Part of a small language model's weights.
Architecture: LayerNorm before each block, biases, tied embeddings.
Training: a variant of Muon for these matrices, 5409 steps.
MLP neurons of a small language model. Each row is named by its layer, matrix (up: input weights) and neuron, and shows model dimensions 0-255. Each number is 500 + 50 x the weight over its row's rms, rounded and kept within 0 to 999. Numbers have three digits each.
After each neuron's rows, "fires on" lists the tokens most often at its 100 highest values on Wikipedia text that the model never trained on. A number after a token or word is its count.

L7.up279:513508513494444427453504536495498676490516384525487443505591521499423475475444439413447605460628414462533496534414460534608483486524561477605548589511520511453516572487497516455440509464476592510503520510421510478541421482515515461538554401459517490446488462443552536482479527467546464518545566429508484422552506511474448527471547424525507477510537453533543417515450537471452539427470519630590520525498506473538531503488518494585422492435543588500508464558461463524450433611524472488513506549506495460538460537428523469560466569533588511496534457564525577592527530422531433513489464465453526492497566495527462533444605556385444430430475577504462372399419505525510514524459492530509532519467485494558542458472536492483502458453578481543480541559394488492512576572417481
fires on: " \"" 33, "\"" 29, "." 29, "\n" 6

L8.up515:494540509526471406490550527452513483576628481506460464464550411467645466506500427542483521441433469427517487557440459454525456543498493448509428504548440530477515547480514491406464502463472506442459601480487454528536564543489488520499435489561433442403547514413457652459510414574590433491479521504419468525482438505489458539533390491483522456549521508540505560603429492544412456495480422547545578421443461471497562503541575447489522477537621541564508434450462486504503490594577480417542477597509445437503509493485477535465392545526563533498598450488538559567566459477516488435577419477520504430510544546545493496523479460452470510455509518537505547451469510478489553457524551404430403454454450498510537411447542485481491390539509523475461483498584565567600504551515466
fires on: "\"" 25, "ri" 8, "ral" 7, "y" 6, "as" 5, "." 5

L3.up864:539422455555583495470422547550374463513475476461464522552514482479507526503421511479461520413442496508564555483473471578545482388533572448530550484546520543530526515457532461589636561600487488502506540517522400592484451520441478414417585531468603543591448579441441578519588411525547493426529514477448556538484530491535429431435402420464490529441466458518499622584557467475558508505504530493463474443524385522450486489464533527481557529603532430468423415435614565489526499490444435609540498515507478452387576468515473498598459464548593539534508515483527474478472487486527550508437503397527528491485552473512559499496438507472453552489498496482487533527403510467594471489493484418445500472507509507569489525492583490533480463559556525518498477527582526519586488471472489
fires on: "h" 15, "a" 14, "g" 8, "n" 7, " 1" 6, "u" 5

L4.up1022:536522590471550517452563524466562484447446495490572586534446454505562533467555567502474473564498477470542510485531472417518462531456502629511556475490426514540498511486479492533396473440449412479566462526403517473402456487454427493513491466472506469451501603546558588582517599472450512482521433481500412470601567452482559451517414502489521546469461493350565598487460458528504372526546460537478496472472584536496562526422404420460504545486538502602500529542508508446530506467476422542461445489554557492489475439562503561544526559552571501424493511505508497497472497471555488520460539534401566502425578451484494440526446519492444572526527527545558552447516540460528507445498568523534614521435484495598471407421490548461509481451537439427471508478602518489402453636558473
fires on: "w" 15, " of" 11, "e" 11, "l" 7, "n" 6

L8.up171:615448475554457548445483451584474432479400499536473560518429493511535464515508621459465503501501451405441650575451434499471507497498464371543459511485444500483469457515566513418498534530458505437492460534513481526498510526566563457555562533543527414558487482470433586520456502493470465491575574533478386583525532478476462491498490540514538388489464435460472478515544509437548422534483529448480475586485449452505534505474483531484591414483592567394414458432549483401449542464564501517528465553526526503519604532505493531508524524402545474555552517399533500469569518445485462587460509452568523539525482622405537601497427540551585501373542493494479529489434474438474501445539474432538502423501496431442509536518577516583436486565505464526466526524479547528517414458519551
fires on: "a" 22, " g" 20, "j" 9, "b" 8, "g" 6

L12.up994:572515407506468511437456511498519454508521443445500511414447414469465557497478507594496458492487511542509500522379488512392486446476479459550483619469354543548452471546447478450520533513418554431511482538565461492497527525505454486553542541504499494428617451494543507420450537549504521566561527519480463503568479544442484393638489643498487505494361519555429553465496554505504450494486482526430391499570548499427507503511467540537484443334604495613531467542598512457588541478541602520516497448469530482581487472548466477505459486499549481490498471492500449501456473494483440527518544503548540516475545614462461439459607510503498559505503491528476540455470570470532515527416450406516515527468511510476536460505471415586466436591565589524492511605482457541558505511459501
fires on: "s" 52, " S" 9, "z" 7, " G" 7, " a" 6, " Sa" 4

L12.up912:450626579455464533374606555409462569530502506486480556518504473472582555501507520512435524500565499413484398501536524511496488538510531522509475550532477535542478481459580457387528510531375518476556437495527439514568411414474444566505478546476432522478479501477516555488452492460465502479489421448575545531541477503482509436555513484441440436528543405506441517420406528480564550563483480477491399472531555472471592473496435315554528424501584503534585574519437512488513475576539446428488496490544520510503450591572495453512561539515469532447479460538379538541461468455494505410524506485365494521477536554491479470441488511539446587488422524493514512437485571601523608533528521489430521546520475467462500511467550524473519524530553474462595425574437523434425431502506479
fires on: " U" 45, "S" 15, " S" 15, "s" 10, "U" 8

L12.up39:532495604439513482388540568517442426486539503511474566454509475492467473507479397587524542491590522523453376554443514524457500463503529414445532588391513458421527494547611580431557467584450575403515465478465371449548492493388504495538435596512503528506531497578497545455472531463475501474540496538555436537557507464478459469481428533505512457506488528542473541512499470419472489489534468503555335407575542513461461554537610511499462523480492556527617550466551546428546540501464566454452534488509546528476480569491533472438514515548540501476560482495505534541444560446436521489533440589420456603455399449476480463411517487462579501473473510501491554490406458466577508492445488472542461492478488522525492429477489507644499543523459518461589600589537507456461498560488488
fires on: " S" 39, "s" 30, "S" 25, " g" 5

L4.up120:588563562472642510557554571527446447369493506635513488588388566476512551494470466445616517505437494485579528481531468514461484538487496539524515398587485434456477523413487539473523520422499511571522598520376487446493485565474455446547522626451606510449450444505579587496502464536431486524522484473399461523521517527556513529478464527521507535525510496482496504533498424509542434566489460552587483496547520483519566433472466533437447547488448452522527439524508461500479540532431511453584392474515482437523540502596498487419450514410596430468494445514461583442512498543600466481486510553526525554438445375504480439507494512476499490451483490547537507515427468555540520370556569553549483496482450522520464556477525557415532421528538543507399488568502520498420503531499508
fires on: " of" 51, "en" 8, "ol" 6, "-" 5, "e" 5, "up" 4

L12.up1003:505582586514496575444462626514507491507575565559424555511473509412551608436579561569475458538534456541507473465412539492497498524492446461465481585527499500498481451480558452523497422559457503542483450462456486509521539423479570501494455506510564546516506484537473529499462451486545565511528553482574461491469507374534538458529413590485461514483495575525519640497513536481602525493526456559433437419423517541465481445554546437519555434504529520537516555498515503457563434506541527557456558473534495531508557441483620408517522416570488459407533509439370484477456452403469524526528546440471492468491508461494525511378499413472533521484589524482475472428422665553535532454394471521534467469503433452564418361527512496581468511463558492464491501503543549531532511416470487
fires on: " S" 62, "s" 33, "S" 5